Weights of a small transformer language model: MLP 640 ReLU, 265M tokens.
MLP neurons of a small language model. Each row is named by its layer, matrix (down: output weights) and neuron, and shows model dimensions 0-159. Each number is 128 + 24 x the weight over its row's rms, rounded and kept within 0 to 255. Numbers have three digits each.
After each neuron's rows, "fires before" lists the tokens most often just after its 100 highest values on Wikipedia text that the model never trained on.

L5.down597:122117126117127107130109158122108138091141070105133158122141109121154125112090074175121166109175134155111089103123116088108151094210106078160137117150097121144149127119148133116133114116083144139109127142090149090141137110108173146143113147126105106133141131150115153092150144187128134100148168150158154110080136131143118091132122118093096094147153155132116130132121146170164144132097133096146149150132117137100119144120158116133147149100123123142187117111139105130108138138119113
fires before: " |", "ed", "s", "%", "le"

L4.down485:096129133125108149121167150125144114125147183118129124148148127163149141114117116081133142091149155159115133116132153104131128127135112116116210165116130107151111114123152104138177123096158136107092133108116127127141141128110129115120062145132150130114168119139127122133089116107127102128165141100166113136174088154095154152142152087152142142108131136116104103134155161155125137080102131161073105117138139085131121110126158126151093116154139095072156115104120168136124170083097133
fires before: " |", " ", "%", " C", "±"

L6.down185:146099122142123142104147148131121102130127145114089175171141115136116144130085126127085114115112081138150158149099156135115107146142145156177155142141124079087139096127150128132105124109139149125128129164159117152146120100125125124130106110100124138124065185139131111146157180155138115105120117131130120138121107077095132138107132092125138164170174112143114118122131123095129073095147082115142148122130088165157152139103166094141140155170157161133097082144134119130118115090141108
fires before: "After", " |", ":", " ", "Note", "±"

L5.down327:149120130115119136120144110148159168141129101131120131091120131079124180123125150146119174132144134067159101199136126134097147086137136109148117114165147084122131134116117150152169141128135131089101121144168137119130117127114137076153120122142144091125143103128164111115108102142126137099134102179164140090106107138143165121159088138122141108061109078108191139114131108148111135140155122119127124129170121165138142122116161071130169152131122100113123115146128102095138131130109129
fires before: "s", "li", "et", "lic", "or", "land"

L4.down353:116104133062084144101107102136149121155118135149132064155134073126142170082146164144129131114107159127108101083134113115106143130125106166128145127164075112115123102118112123148145159142114151073123157090127170121098162077135149129094153115123131151138194140107134109132113128148120136155158137132163167136128115100122114118141129083127142133130145100116132141118132125163124089142132111120141105141142149153150120131134170159122126146111179100118160114120139116106141102122185160
fires before: "al", " /", "bu", "ist", "o", "---|---|---|---|"

L6.down483:119098113129119140096148113126132120181108131125123087136119124133142151149150108138099106114133170106146123133165116127135104131143150080078091127162083132094134092113164166117164115181154200082101108125116138132107148128146112115141125088144164129140119170174109106121162157124136136119129139144102127112096146106117138119119138126124141164134101145148081177112140152112132147115150150127097120165145128126102142096142127177160168111090135121114100113086138163110097092115167135
fires before: " by", ":", "on", "em", "a", " as"

L5.down526:150121100172126146176116198146141154119160114153101128119142102143108115072139156115164142117131091100112134139140163144158140163128136152120141113144133115126116127149172133073132082128133133155140139089147120150086143124144139120122080081143154160159161089141119139120138128147131102157137143142160145123121147120149124127134130158136095102137125089099134161074161107144114115112102105117130122127096159118097155133123122151135062136186120085106140143125129097109109110109079134
fires before: " |", " ", "\n", ".", " 100"

L4.down375:148115158120202135135116162111088107139161114137115116132150142115165132137131170147124123110116141193159105139138115118102148127137135181124128118141108122117099117151127134169095152107119160131123136122140156091115118111117165148159109135111138171127133114163119157062144136099088138169132132163139142118088112074124148127136143044137151139102079119089074122126094110145126159149124148135114128145139109098121092128137122130103134096156143105101109116098124134135116144107152158
fires before: "ver", "g", "x", "ur", "ig", "ed"

L4.down622:106106167080120152098140116118105103118143147087151138126132117131132087123143124104134109120137117183091136139104096123123183141117125155144160127121140128108146134149098124154122162140148076147140103134122150128120123128116143128127113159113139103102103110157086111142123093159103135157142094098151165116143093112137165100063167184136135153147161119089129186157155173140105160139147105096107157091119128120120132130125149117140126146113127141160165120112155089087101084131155143
fires before: "---|---|---|---|", "′", " /", " |", "ed", "el"